config.toml
n_layer = 13
d_model = 384
n_head = 3
n_kv_head = 3
head_dim = 128
d_mlp = 1536
vocab_size = 18235
activation = "gelu"
norm = "layernorm"
norm_place = "pre"
norm_eps = 1e-05
positions = "alibi"
qk_norm = false
attn_scale = 0.0884
bias = "all"
tie_embeddings = true
parallel_block = false
extras = ["capped logits"]
init = "normal"
init_std_qkv = 0.0279
init_std_o = 0.00548
init_std_up = 0.0279
init_std_down = 0.00548
optimizer = "muon"
lr = 0.00157
lr_mult_o = 0.635
lr_mult_down = 3.0
beta1 = 0.9
lr_head = 0.0135
grad_clip = 2.0
warmup_steps = 200
schedule = "wsd"
decay_fraction = 0.594
decay_shape = "square"
final_lr_fraction = 0.0
batch_tokens = 131072
seq_len = 384
doc_mask = true
train_tokens = 698200000
steps = 5327
dataset = "wikipedia_en"
MLP neurons of a small language model. Each row is named by its layer, matrix (up: input weights) and neuron, and shows model dimensions 80-207. Each number is 128 + 24 x the weight over its row's rms, rounded and kept within 0 to 255.
After each neuron's rows, "fires on" lists the tokens most often at its 100 highest values on Wikipedia text that the model never trained on. A number after a token or word is its count.

L7.up16 [132 115 108 116 164 135 116 150 132 110 137  94  88  93 112  73 111 127 102 134 110 128  88 139 147 144 122 109 158 118 127 146  89 140 121  87 169  85 108  67 115 145 117 120 151 132 175 122 140 153 142 164 121 111 130 119 111 128 148 132 156 130 137 162 121 130 144 137 129 134  86 134 128  83  99 141 122  79 142  91 155  91 118 112 119 128 130 152 138 133 166  92 127  75 126 129 150 105 149 141 102 132 155 139 124 124 125 103 127 116  97 179 113 178 179 158 141 106 124 118 141 130 186 127 132 137  60 121]
fires on: " as" 33, ":" 10, " called" 6, " name" 5

L7.up1203 [125  96 156 154 144 115 125 128 134 124 153 102 149 102 124 137 144 104 129 142  87 172  98 136 144 146 108 161 145 115  84 152 108 160 130  92  96 133 175 128 158 157 139 137 167 142  99 131 143 150 136 126 148 164 128 133 144 105 110  78 113 122 134 126 161  96 152  94 118 149 149 110 142 142  96 140 137 146 139  92 107 103 143 100 109 132  93 114 123 127  89 149 142  82 143 147 107 143  89 158 122 101 111 117 176 148 123 131  83 126 143  86 132 118 121 148 104 126 111 108 134 113  98 134 124 105 150 121]
fires on: " (" 33, "–" 24, " |" 9, " " 6, "ul" 4

L4.up1409 [163 125 162 103 153 153  91 130 131 106 140 117 125 138 140  95 141 146 125 170  83 144 139  98 125 188  98 164 155 125 131 137 115 114 124  82 115 136 127 149 137  83 123 118 106 127 136 174 171 141 148 193 130 152 157 134 156 109 126 117 110 150 117 144 125 105  99 153 101 104 153 175 138 120 178 131 128  95 113 165 195 124 102 107 136 111 137  96 108 122 130 128 143 171 150 111 139 108 106 131 117 100 136 136 122 124 146 139  98 118 168  98 147 112 139 122 107 153 110 152 123 146 133 116 196 110 172 113]
fires on: " " 31, " (" 23, "end" 5, "here" 5, " All" 5, " best" 4

L7.up154 [151 138 136  94 107 127 182 143 139 128  96  97 152 138 101 130 103 159 119  93  93  98  95 108 102 116 146 155  91 124 107 173 139 100 102  91 105 127 131  84 159 152 153 134 173 135 143 151 160 122 147 124 109 112 163 105  74 151 138 119  96  92 105 154 146 153 115 137 146 186 150 154 134 131 158 148 158 118 121 142 145 140 134 120 103 118 139 144 110 150 118 135 149 148 128 169 142 119 111 124 129 161 137 138 109  86  85  93 162 148 114 153  79 126 150  97 115 150 152  89 114 149 113 126 132 180 160 140]
fires on: "," 30, " to" 12, " under" 6, "°W" 5

L6.up958 [140 112 126 142 132 139 103 157 128 102 154 132 171 117 103 166  91  98 178 129  83 162 125  74 119 124 150 129 126 146 101 143  94 130 152 111  95 139 138  98 158 128 104 106  98  83 119 111 130 130 119 110 131 148 169 112 158 108 147 142  98 144  69 138  98 186 144 151  94 148 119 113 109  83  90  85 116 145 114 137 105 179 123 126 145 139 135 151 102  96 108 108 152 110 121 118 134 168 129 164  81 124 136 112 134 129 107 124 172 162  92 138 118 126 115 155 162 148 132 142  84 116 124 130 124 134 125 178]
fires on: " " 32, "." 20, "-" 5

L6.up460 [152 123 119 120 155 140 143 124 114 175 156 158 125 130 159 128 151 109  96 149 131 134 145 140 125 119  93 132  97 148  81 144  91 135 107 149 153 136 117  93 161  70  76 124 110 111  90 112 136 177 131 122 104 139 132  81 149 117 132  89 113  95 110 116 130 111 128 103 166 162 133 119  86 105 172 167 166 128 123 152  77 126 166  93 142 139  89 130 152 103 123  79 159 133 105 149 180 138 121 124 111 117  90 138  94 124 131 117 137 128 130 150 127 127 127 116 127 123 118 155 163 104 120 181 130 114 191 141]
fires on: "," 51, " (" 8, ")," 6, " as" 4, " in" 4, "In" 4

L7.up253 [205 145 141 146 100 130 107 131 140 160 126 143 131 129 126 159 106  86 103 143 115  70 143 120 127  92 125 134 129 108 108 107 117 102 141 128 161 148 117 116 159 126  57 161 171 139 136 127  82  95 181 139 159 138 162 131 122 105 159 160 146 125 144 140 172 135 136 130 101 172 149 115  96 136 124 164 129 142 178 143 101 113 138  82 169 113 171 165  95 116 170 111 114 131 131 128 104 150 115 121 165 122 121  96 129  98  84 137 128 131 115 116 156 120 115 120 136 125  89 131 100 118 134 118 135 141 128 165]
fires on: " " 53, "–" 15, " he" 5, " for" 4

L6.up395 [139 164 113 127 124 105 114 140  98  95 122 142 157 148 121 143 166 143 135  88 133 129 143  81 129  87 124 144 126 132 110 126 110 107 152 174  90  62  96 134  98 138 143 121 136 164 123 146 165 146 124 129 133  93 129  88 108 159 105  80 124 106 149 137 113 154 147 147 162 140 139 131 107 155  94 142 129 120 101 109 129  91 141 145  87 136 106 128 141 158 107 111 120  87 140 134 108 123 123 141 151 126 105 114 119  92 151  99  76  95 150 147 135 130 146  85 116 119 150  97 127 156  51 134 102 132 156 153]
fires on: " " 37, " |\n" 18, " |" 16, "\n" 10, "," 4, "." 4

L6.up1534 [ 80 120 145  99 122 153 107 176 126 128 145  60 136 155 103 163 110 138  89 120  95 162 111 133 126 115 156  92 133 150 128 132 114 106 152 134 126  81 139  60  81 130 123 112 100 131 145 105  56 118 156 136 147 131 106 140 108 125 100 129 163 160 134 162 121 105 110 133 111 131 129 148 178 114 133 145 111 115 131 153 113 169 146  94 141 108 135 141  92 117 142 110 133  90 149 123 114 125  95 123 161 151 145 117 133 140  94 115 118 109  92 119 121  97 107 143 107 133 146 110 161 160 139 126 150 145  90 150]
fires on: ":" 16, "." 15, "ium" 9, " term" 6, "aster" 5, " called" 5

L6.up573 [161 114 127 128 129  89 134 106 172 145 139 145 148 139  83 127 110 121 148 152 133 161 112 133 105 139 103  99 127 137 138 114 106 105 130 138 102 131 159 195 124 154  99 110  84 138 123 114 131 151 107 137 130 133 108  96 125  86 137  83 101  80 116 141 152  93 144 136 160 142 148 136 150  77 101 137 131 147 116 120 141 157 144 133  60 122 122 134 133 119 103 120 142  96 185 136 120 109  96  89 129 146 135 150 106 121 112 118 134 101 114 153 103 141 206 165 125 140 105 106 131 179 139 109  99 118 150 125]
fires on: " and" 38, " |\n" 6, "," 6, " -" 4, ";" 4, " —" 4

L5.up452 [ 87 108 135 113 130  89 175 161 135  81 133 124 146 185 144 139 129 135 139 123 106 135 126 157 140 137 146 157 111 108  98  75 119  88 168 158 136 130  99 118 112 160 141 124 132 121 134  76 152 198 141  83 162 118 119 114 146  79 120 153 132 119 150 168 130 138 161  99 130 140 148 113  90 106 109 145 141  88 137 167 147 117 117 106 154  89  93  96 133 116 119 120 128 149 160 128 162 112 153 106  98 128 143 115 133 121 178 122 114 121 108 114 164 122 140 124 136 206 188  97 141 193 105 116 163 124 161 111]
fires on: " until" 16, " –" 13, " " 11, " to" 10, " in" 6, "On" 5

L4.up326 [159 103 122 109 143 146  93 120  94 119 126 157 153 132 111 159 132 136  96 157 122 159 136 119 156 143 129 151 113 121 105 128 152 131 153 115 140 111 119 125 111 188 144 140 120 167 100 111 160  72 138 121 115 130 153 166 119 140  76 139 139 130 122 162 139 107 108 124 156 107 162 127  96 149 135 136 128 148 129 157 131  91 149 152 133 172  98  96 150 140 110 125 146 101 152 110 149  96 131 152 101  64 119 162 127 139 178 109  95 124 134 127  99  97 140  90 140 125  82 163 133  97  93 135 156 173 178 128]
fires on: " in" 16, " with" 15, " to" 10, " by" 8, " two" 6, " of" 5

L5.up367 [142 107 149 142 103 147 158 129 134 143 136  96  68 164  91 127 136 132 155 146  95 130 115 107 108 122 117 160 142  92 107 142 130 132 156 154 109  99 123 120 132 121 110 162 119 144 121 127 155 146 146 110 155 100 158 156 130  98 120 138 130 120 143 135 163 135 154 108 145 102 125 162 141  97 140 111 157 159 138 157 101 120 120 120 107 149 143 174 127 114 167 113  93 177 125 149 118 153 136 135 187 163 123 104 124 128  87 134 139 123 158 127 121 123 125 143 117 103 116 124 134 126  78 115  77 150 115  97]
fires on: " " 22, "—" 10, " (" 10, " “" 8, " for" 8, " over" 7

L5.up885 [ 76 132 150 105 145 116 120 144 135 163 113 146 137 108 151 114 137  97 101 143 126 133 153 109 159 155  73 129 142 144 140 111 138  96 129 112 116 109 145 130 124 112 131 140 150 153 119 119 148  90 143 147 109 162 147 139 115 100 161 156 135 102  82 114 129 126 149 111 111 131 165 101 144 152 100 141 113 114 146  99 131 191  88 182 145  87 186  96 114  86 163 120 151 104 147 114 150 112 142 158 174 138 143 134 177 129 103 127 106 129 174  98 144  83 113 145 118 119 106 153  99 159 105 105 125  89 141 144]
fires on: " D" 30, " T" 30, " K" 17, " S" 14, " W" 7

L7.up1180 [103 138 136 114 110 149 109 128 169 117 152 139 159 128 107 110 204  93 172 128 125 147  96 145 105  91  91 128 123  93 131  76 120 122 152 131 147 139 103 126 156 147 106 139 107 117 102  90 144 117 154 159 123 169 105 123 133 155 129 133 107  99 108 152 110 147 134 111 116 111 165  97 137 121 140 127 114 161 123 113 168  74 121 105 164 142 145 113 150 126 132  83 142 140 166 125 182 130 175 151 152 139 128 111 118  94 111 114 124 133 133 123 135 128 170 133 129 116 166 133 123 147 130 123 170 180 108 147]
fires on: " " 29, " (" 14, " Ram" 5, ":" 5, " •" 4, " Won" 4

L6.up1231 [121 163 131 158 121 149 112 117 155 141 114 128 149 124 141 124 127 119 123 137 138 135 100 152 117 149 124 116 140  66 144 143 105  92 123 118  86 106 141 144 157 131  98 123 117 149 152 123 136 113 117 103 120  92 132 148 155  83 118 103 130 161 116 112 128 119 146 130 127 157 133 155 120  77  72 129 122 148 125 105 149 168 110  97 123 135 135 119 128 137 120 153 137 115  83  71 142  92 129 124 153  97 158 175 147 108  95 126 123 102  99 143 159 137 164 106 164 116  98 172 130 151 139 102 156  91  95  87]
fires on: " |\n" 51, " " 12, "–" 7, " |" 6, "od" 6

L5.up893 [155 106 128 106 137 136 142  87  81 143 145 119  95 134 114 142  85 114 116 139 121 167 143 157 122 106 140 140 130 144 109 136 130 133 122 135 127  73 124 133 118 148 112 108 137 121 141 172 148 107 120 158 122 153 134 126 159 111 145 126 142 155 112 109 114 171 135 129 103 157 127  90 133 137 112 160 113 140 122  82 154 119 147 145 123 105  86 118 134 159 150  95 186 130 156 128 130 126 158 119  67 114 100 163 153 102 148 157 107 138 116 125 133 120 129 167 119 123 100 119 143  98  92 119 154 131 131  46]
fires on: " B" 25, " b" 24, "B" 10, " first" 5, " wet" 4, " S" 4

L5.up730 [149 120 116 165  93  98 140 141  78  78 159 104 144 129  94 120 145 116 178 122 112 147 115  87 100 105 107 100 108 102 152 135 133  77  85 152 127 117 125 160 147 115  98 106 123 138 141 106 138 142  80 125 151 126 116 129 112 131  99 149 115 114 135 112 120  96 137 121 186 139 129 100  99 126 131 122 106 130 138 148 130  85 108 115 105 120 130 116 122 117 110 142 147 145 132  98 133 138 122  82 123 131 112 126 152 110 108  68 112 133 143 169 104  98 141 140 104 166  99 141 115 163 201 127 129 127 158 118]
fires on: "," 43, " and" 36, " |" 13, ");" 5

L7.up369 [ 87 116 107 149 143 114 164 148 151  83 107 102 126 104 137 132 144 132 135 147 123 134  64 176 105 193 174 129 119 144 150 139 134  93 121  91 130 136 112  97 169  94 113 153 143 155 102 136 115 183 109 163 122 138 144 136 124 113 104 124 117 119 123 114 133  87 120 140 147 173 106 121  65  95 134 123 149 170 154 123 146  97 157  79  95 134 144 128 110 101 112 142 140 119 154 151  95 119 149 125 122  85  96 142 169 133 139 147 116 134 117 134 119 121 112 162 153 174 158  97 144 160 103 137 115 135 138 134]
fires on: " |" 28, " " 27, " to" 9

L4.up673 [133 147 130 159 136 117 130 136 126  97 142 152 171 129 107 149 151 143 124 132 110 106 102 104  87 125 131  82 128 161 146 145 140  76 137 143 169  98 106 102  68 128  75 131 177 143 128 137 158 173 123 141 143 126 151 139 115 150 125 176  98 125 151 130 111 140 114 140 123 116 144 159 138 135  96 109 119 108 127 138 108 141 159  95 144 173 120 140 108 128 124 116 146 132 121 133 134 153 132 100 158 136 189 168 107  85 138 111 126 148 122  94 154 129 153 112 135 149 137 127 143 118 126 105 115  93 173 128]
fires on: " and" 29, "," 20, " by" 10, " to" 8, " for" 7, " after" 6

L5.up346 [123 120  87 147 116 126 165 185 169 148  88 124 140 123 108 131 140 128 122 136 134 152  89 129 114 100 141  71  80 130 157 117 127  89 185 151  80  98 156 149 147 116 121 158 148 111 117 111 121 152 108 118 114 134 143 173 168 114 125 150 130 144 117 113  79 105 136  98 148 110 114 155  57 102 127 101 120 135 168 138 113 147 108  99 134 116 153 122 150 127 121 133 120 133 104 118  97 129 130  97 129 154 115 144 140 111 110  99 156 151 104 139 113 119 104 101 151  97 124 125 137 124 138 125 140 151 139  80]
fires on: " to" 26, " and" 25, " " 11, "\n" 8, ";" 4, " |" 4

L7.up339 [ 91 121  62 108 111 177 127 144 137 153 154 105 146 187 136 122 130 120 137 118 116 116 141 109 157  97 134 116 112 111 136 121 109 132 152 162  75 133 158 138 122 151 128 145 157 136 139  97 138 122 166 149 114 136 155 121 172 148 156 119 136 145 102 151 109  82 167 130 117 127 106 155  99 120  90 134 144 137 149 126  98  93 151 109  98 124 166 109 108  96 115 132 111  98 144  81 107 154 100 133 147 116 107  73  71 112 143 114 146 139 127 118 166 137 115 119 129 157 109 135 133 140 158 107 121 113  97 139]
fires on: " " 47, "–" 17, "19" 11, "20" 7, "\n" 4

L5.up1095 [174 134 110 123 144 156 111 105 138 201 145 133 181  94 117 143 119 106 126 146 103 177 140 122 134 104 115 132 123 149 121 125 112 110 139 121  91 102 176 150 149 113 109 153  99 132 112 163 115 106 160 169  86 152 138 133 135 135 100 142 129 150 105 142 165 148 136 159 109 151 164 154 104 126 145 111 120 163 156 120 134  95 125 120 137 105 120 155  80 150 145  54 119 143 103 114  81 121 138 122 144 132 138 114 135 130 109  90 165 162  76 144 103 142  81 177 104 133 147 129 138 104 150  79 145 158 161 145]
fires on: "-" 24, "\n" 17, " " 11, ")\n" 5, " Most" 4, "|" 4

L6.up604 [123 168 119 159 118 125 139 124 108 164 130  95 127 143 144 104 125 101 102 141 143 123 122 132 133 139 134 124 102 154 103 188 133 102  88 112 124  78 155 131 152 156 164 132  92 109 129 131 176 142 166 131 123 133 144 118  92 117 161 134 110 137 128 147 154 132 127 165 120 156 112 121  95 131 121 142 126 138 127 164 163 151 140 151 145 151  69  93 150 117 142 136 111 152 158 135 160 128 112 167 129 105 176 136  96 146 147  90 113 170 123 174 147 131 145 117 135 152 151 102 157 146 115 153 112 119 119 124]
fires on: " to" 30, "al" 14, "ar" 6

L4.up1232 [143 134 112 146 127 206  86 104 160 125 122 133 149 106 149 116  94  98 120 128 130 123 139  98  92 167  97 106 144 115 149 100 126 115 158 160 155 148 135 118 135 112 124 150  99  73 120 125 166 167 143 141 153 134 101 119 133 135 110 113  74 117 147  93 119 119 117 161 107 120 140 132 117 125 147 158 111  92 103 133 156 161 100 155 133  88 131 120 119  89 160 165 141 154 155 105 141 147 117 164 135 117  82 166 175 143 121  99 101 177 148 141 179  80 121 133 133  87 121 134 151 176  99 127 169 153  75 122]
fires on: " (" 46, " |\n" 20, " There" 12, "\n" 10, " G" 4

L5.up539 [127 146  84 142 137 142 156 137 102 124 111 126  79 144 117 127 158 122 128 152 157 108 133 126 171 113 138 148  60 145  79 131 111 104 144 152 109 107 101 156  94 155 141 142 152 154  88  99 118 142 146 119 145 126  91 104  90  88 134 118  88 111  98  96 182  98 128  93 173 149 134 145 125 167 135 172 110 142 117 107 116 120 152 117 189 134 122 121 155 173 117  95 166 103 119  93 103 112 124 159 134 154 146  92 175 112  97 132 120 112 128 145 114 124 132 144 118 164 135 137 130  93 126 189 140  96 157 149]
fires on: "20" 13, "," 12, "." 10, "/" 10, "19" 10, " |\n" 9

L5.up1108 [154 134 155 119 115 141 143 151 121 126 117 166  95 127 119 126 148 143 127 133  73 113 102 100 122  99  84 114 147  77 105 144 141 153 159 170 140 120 123 131 154 154 118 133 150 152 129 107 128 128 107 115 162 190 133  92 147 140 152 148  99 121 130 114 124 105 148 120 153 125 138  96 114 124 145  99 145  73 126 148 116  55 133 154 141 136 138 112 132 156 125 146 126 117 106 108 124 127 128 124 152 139 187 117 143 157 156 107 167 151 131 102 125 129 111 140 135 123 147 146 134 133 133  98 136 118 126 103]
fires on: " " 22, "20" 18, "th" 5, " coup" 4, " War" 4

L4.up105 [132 124 119 108 118 121 123 161 170  79 140  60 136 141 145  98 133 139 158 144 118 137 140  96 139 126 164 135 148 130 113 166 176  67 116  92 118 127 103 113 169 146 136 168 113 109 109 140 138 154  96 139 109 129 115 129 165  69 147 106 145 132  95 109  86  81 167 138 133 123 148 145 128 134  73 128 112 128 134 134 119 119 109 144 136 144 123 120 133 113 140 170 132 172 106 146 140 106 154 119  89 162 100 138  95  77 120 117 126 123 141 116 133 128 129  86 120  90 117 101 123 119 130 134 144 152 166 111]
fires on: "," 30, " on" 17, " " 13, " /" 10, " |" 7, " to" 4

L5.up158 [ 99  89 148 144 119 123 178 119  93 121 148 146 164 150 101  76 141 122 145 146  92 116 147 170  91 178  94 115  85 131 144 115 136 105 134 130 113  65 108 183 156 136 109 131 145 104 139 134 129 140 153 139 121 158 133 122 149 155 102 133 134 188 116 128 156 130 123 137 122 124 170 112 118 141 168 118 126 143 116 146 136 104  59 154 173 109 139 141 135 139 146 104 156 125 139  93 152 150  96 115 128 146 140 146 127 114 131 106  98 155 144 145 156 118 137 120 123 136 113 162  94 109 107 134 156 139 174  96]
fires on: " " 38, "3" 10, "-" 7, "2" 5, " (" 4, "-b" 4

L7.up125 [164 112 161 138 122 139 143 157 119 113  91 164 150 153 159 129 105 116 149 129 122  87 101  78 168 143  94 147  96 141 139  75 156 121 145 116  97 129 101 151 140  79 145 133 116 102  91 104 142 134 149  72 147 142 134 113 166 145 127 118 136 117 155  90 135 105 132 149 107 130 125 113 141  90 117 152 110 123 141 145 139 137 117 172 131 114 180 138 117 168 121 102 160 139 125 144  99 127 115 114 173 116 143 133 103  98  90  95 119 155 141 129 102  94 166 170 147 141 150 152 141 155 145 103 120 106 104  94]
fires on: " " 51, "-" 41

L5.up11 [ 56 122 111 135 100 119 127 136 152 111 131 145 147 122 129 130 148 146  77 160 123 109 120 107 134 117 135 122  75 140 131 130 125 123 107 119 119 147 144 111 138 118 131  97 155 145 142  98 178 134 146 119  87 182  70 135 147 138 130 139  97 116 151 131 121  71 125 154 159 134 106  96 105  92 129  96 127 133 226 174 150 108 117 125 114 123 133 105 126  93  90 115 134 150 106 120 166 148 141 123 115 137 115 134 122 129 144  92 122 142 182 140 163 152 136 103 133  93 157  97 136  57 118 102 141 122 145 103]
fires on: " and" 36, "," 13, " &" 9, "/" 8, " to" 6

L6.up1264 [117 216 129 142 136 111 131 108 132 162 100 124 155 124 154 120 168 135 139 157 129 135 111 154 161 120 134 134 101 181 134 132 111 135  54 107 139 138 125 137 140 134 139 148 144 102 128 138  98 166 132 116 103 138 169 127 133 120 171 136 119 126 137 147  87 114  71 150 181 109 128 130 140  85 127 157 146 156 153 123 129 166 125 117 131 128 128 124 159 153 126 111 110 129 151 137  97 167 123 115  79 130 133 156 117 118 146 147 109 129  86 124 136 109 108  94 107 158 131 163 104 116 129 151 137 126 102 140]
fires on: "." 29, " St" 22, " st" 10, "," 10, "St" 7

L7.up1040 [123 172 144 134 137  99 140 125 119 113 134 163 102 123 119 129 108 192 120 135 126 150 128 112 133 127  64 154 148 133  89 101 140 164  89 119 108 122 144 108 108 127 147 121 135 137 152 157 120 134 108 152 107 135 144 133 146 127 144 142 133 109 100 165 154  87 128 133 142 122  87 137 149 128  85 117 168 129 155 128 149 178 122 130 178 113 155 162 134 155 128 125 149 109 146 159 131 116 167 144 133 104 115 129 112 121 150 102 148 108 120 114  98 126 142 105 125 138 130 142 100 101 106 146 114 177 130 107]
fires on: " D" 49, " O" 18, "u" 7, " d" 6, " |" 4

L7.up1413 [ 76 110 156 177 139 149 122 119 109 104 153 126 119 141 169 138 134 115 137 175 133 161 109 102 167 147 110 146 166 143 104 128 125 118 124  90 152  91 116 162 139 103 120 170 122 127 172 170 105 102  86 138 125 148 118 101 109 156 161 121 117 125 124  93 134 101 119 105 102 129 154 167 127  92  98 115 109 165 152 143 180 150 113 126 128 149 136 122 160 132 111 131 128  75 121 112 170 118 116 112 119  90 130 165 101  96  97 104 140 125 101 136 142 125 144 127 124 132 109 127 150  88 104 160 140 134 146 122]
fires on: " d" 60, " D" 21, "D" 8, "h" 7

L7.up343 [163 148  91 132 101 140 127 128 122  93 118  93 114 172 156 133 130 132 165 152 138 101 151 157  75 108 140  94 155 151 139 151 142 163 142 180 120 116 111 125 140 135 119 121 114  91 120 163 114  66 136 135  94 131 109 129 163 123 166 120 125 132 162 171 161 125 137 144 130 137 117 117 121 105 191 107 153 154 145 182 128 101 133 156 131 113 123 110 144 146 163  77 109 135 100 177 140 119 174 116 137  97 117 157 142  89 159 135 137 103  97 110 128 123 115 110 104 122  70 122 144 119  81 119 159 115 104 104]
fires on: " B" 38, " b" 24, " commercial" 6

L7.up501 [161 130 133  91  88 108  88  95 102 141 105 146 119 107 132  99 172 132  79 128 137 111 130 124 123 158 122 104 155 151 131 113 175 141 157 135 106 145  87 166 114 117 107 147 119 106 139 127 136 113  87 144 115 158 124 151 162 154 122 107 113 122 166 131 136  90 123  99 117 132 157 115 118 107 120 147 135 129 167 118 156 109 134 159 130 122 164 113 125 140 152 121 100 135 126 128 188 137 116  95 147 123 128 134 151 134 144 118 148 105 100 104 111 187 157  90 113 157 102 105 116 123  99  97 109 143 132  98]
fires on: " b" 35, " one" 17, " per" 10, "1" 8, " a" 5, " One" 4

L4.up745 [167 133 149 145 105  95 136 168  96 161 159  57  97 152  66 138  94 122 110 145 134 140 171 133 101 149  99 124 133 128 117  79 126  97 139 142 117 116 104 135 141 162 107 147 106 178 135 139 109 130 118 132 144 122 141 166 129 137 131 125 116 138 159 138 163 116 163 156 106 153 138 160 114 104 192 125 130 139 123 160 193 119  96 126 127 122 137 125 134 107 171 102 139 136 155 139 149 150  78 102 128 132 117 119 142 149  80 122 128 180 122 121 101 132  83 151 110 139 164 126 108 134 157 102 145  97  94 156]
fires on: " (" 44, " " 18, " $" 9

L7.up1011 [ 91  93 103 114 146 142 128 110 145 144 145 127 124 154 101 105  86  81 129 164 127 114 144 138 173 146 107 111 118 103 120  97 162 104 137 134  77 141 122 164 148 130 136 139 140 140 139  77 142 114 129 115 153 139 117 104 133 119 120 131 102 114 138  96 123 119 123 125 135 107 169  88 148 159 172 149 137 110 148 112 115 145 113 127 122 146 179 115 121 173 126 104 119 152 146 114 120 113 143 167 132 112 102 126 120 153  98 118 100 176  97 155 151 124 117 149 119 140 113  91 114 130  85 108 149 113 100 102]
fires on: " G" 57, " In" 6, ".C" 4

L6.up1366 [133 123 125 136 117 123 119 116 169 113 139 116 180 170 167 160 126 138 195 108 132 141 125 115 127 132 124 111 102 126 177  79 127  92 149 147 129 123 127 125 151 153 137 144 150 124 111 143 151 115 128 120 148 158 134 134 129 131 150 136 170 153 115 151 146  89 107 121 119 141 116 145 157 130 104 122 140 116 127 127 130 105 153 163 134  98 132 106 142 183 117 117 149 135 134  96  89 156 107 139 125 134 135 168 134 104 110 113 129 144 110 143 102  84 177  99 160 126 129 122 127 111 113 118 106 155  74 127]
fires on: " " 69, "-" 19

L6.up1271 [119 114 126 163 112 135 115 133  84 128 161 153  87 125 129 140 156 133 155 138 111  94 134  96 106 142 141 138 181 148 172 128 164 130 105 179 147 140 139 139 101 134 146 131 111 138 146 131 151  89 153 155 164 160 148 136 102 129 132 100 159 142 151 167 156 133 126 105 112 106 120 143  61  80 107 134 110 141 109 133 103 121 110 118 144  94 105 154 116 133 127 123 131 155 161 152 130 121 125  82 114  85 150 114 123 105 153 109 129 126 109  90 147 154 150 122  96 109 103 114 115 111  55 113 152  84 157 130]
fires on: "B" 40, " b" 31, "-B" 7, " B" 5, " Bar" 4, "-b" 4

L5.up1015 [168 101  78 134 187 133 129 135 143 112 115 127 142 168 178  98 134 120 102 154 129 119 156 142 125 124 108 156 162 136 113 142 136 132 100 136 154 107 115 124 108 126  91  91 136 139 189 107 164 115 165 112 127 158 111 113 190 122 150 103 109  95 155 121 114 141 148 106 157 171 160 101 111 125 171 167 112 115  96 120 130 132 131 148 120 145 100 159 134 157 148 119 112 160 165 169 131  69 162 146 116 145 123 117 155 142  60  86 145 103  91 144 165 125 103 114 110 125 105 137 163 113 114 119 128 105 144 111]
fires on: " (" 31, "," 22, "20" 9, " one" 6

L5.up22 [117 130  88  88 142  92 141 158 142 135 133 149 157  96 109 104 130 139 132 132 150 130 155 147 138 116 104 119 153  71 128 130 177 149 119 118 152 104  92 122 147 173  94 104 112 142 131 126 204 173 113 128  79 128  82 150 157 119 120 133 136 117 159 124 113 149  97 123 127 134 115 137 124 107 147 132 108 107 115 147 148 156  96 101 124 136 123 121 107 122 138 127 121 133 119  84 155  77 148 136 102 145 135 146 170 143 128  77 156 137  56 116 137 108 113 113  86 139 115 160 108 171  85 152 131 126 166 120]
fires on: "," 25, " and" 16, " (" 7, "==\n\n" 5

L4.up157 [121 130 121 161 128 126 111 156 122 117 121 123 111 168 139 101 104  93 124 139 135 118 127 123 161 137 142 137 120 125  75 148  98 128 145 147 122 176 102 128 108 135 105 115 130 129 116 114 122 119 145 105 117 130 169 146 109 106 132 116 143 115 158 113  98  98 117 167  77  65 154 124 105 133 131 144 100 144 136 155 112 141 118 114 151 130 104 138 119  98 116 106 137 157 156 162 131 111 148 158  95 105 141 162 178 146 177 110 118  86 162  90 122 118 180  91 168 139  97 141 129 113 120 118 106 152 119 148]
fires on: " with" 46, " of" 9, " to" 6, " \"" 5, " by" 5, " from" 4

L4.up1209 [131 130 147 147 131  96 106 147 132 134 144 126 164  94 125 131 155 115 154 123 139 154  90 104 128 122  94 162 146 126 127 113 100 149 163 130 100 106 170 122  86 118 162 112 121 185 121 150 120 100 139 107  75 139 118 125 162  91 143 154 110 124 116 129 168 129 123  98 138 118 135 130 118 122 130 160  83 131 114 106 156  63 154 145 151 114 182 141 130 133 104 109 156 132  88 138 106 123 129 193 117 143 129  95 139 116 157 121  88 160 143 139 149 152 139  87 143 145  93 106 129 135  83 176 141 115 140 134]
fires on: " |" 54, " " 6, " Total" 5, " no" 4, " date" 4, ";" 4

L4.up851 [111 175 106 124 174 101 146  97 141 126  88 165 112 108 147 106 171  94 140 116 151 141 132 138 118 120 147 147  95 156 136 138 160 118  67 122 129 116  91 133  88 118 117 153 166 136 117 147 164 133 148  88 121 129 139  98 116  98 140 140 107  70 116 148 130 123 110 128 123 151 165 158 121 136 104 117 144 134 145 125 116 122 192 131 172 136 103 108 122 162 157 161 170 118 157 132 133 160 116 101 132 145 141 164 132 158 141 128 157 121  87 120 132 148 139 130 122 150 151 120 111  92 173 159 101 112 131 165]
fires on: "," 61, " to" 15, " of" 5

L4.up521 [156 132 108  52 158 115  83 169 149 130 144 104 124 158 137  98 155 134 111  93  93 117  72 149 125 108 120 137 140 133 126 131 111  87 137 131 110 129  89  81 134 172 175 118 137 136 119 122 162 128 149 124 119 131 135 161 129 118 124 111 141 118 123 125 128  91 183 102 124 154 169 134 133 125 134 143 210 110 122 146  89 147 126 144 158 120  56 104 136 144 152 145 130 121 109  99 141 139 172 142 147 130 110 145 148 116 175 124 137 112 100  99 111 122 143  98 119 119 166 153 156 141 127 126 135 133 119 104]
fires on: " to" 21, "19" 11, " –" 11, "20" 7, " until" 6, "–" 5

L5.up590 [147 135 105 148 125  87  93 177 148 107 157 118  71 131 110 155 128 133 140 110  90 161 109 116 139 117 126  97 138 180 119 128 110 105 146 136 106 115 179 123 152 132 149 129 101 129 126 116 134 169 123 124 156 105 174 108 150 119 119 133 135 133 117 179 102 149 142 120 150 181 170  96 100  89 120 152 103 184 140 102 145 124 119 111  70  60 138  80 109 150 164 132 169 133 170 184 158 124 116 120 167  97 125 153 131  97 123  64 124 158 150 167 128 113 140 113 159 127 141  99 148 155 144 147 123 117 166 177]
fires on: " +" 16, " –" 16, ":" 14, ";" 10, " from" 8, " —" 6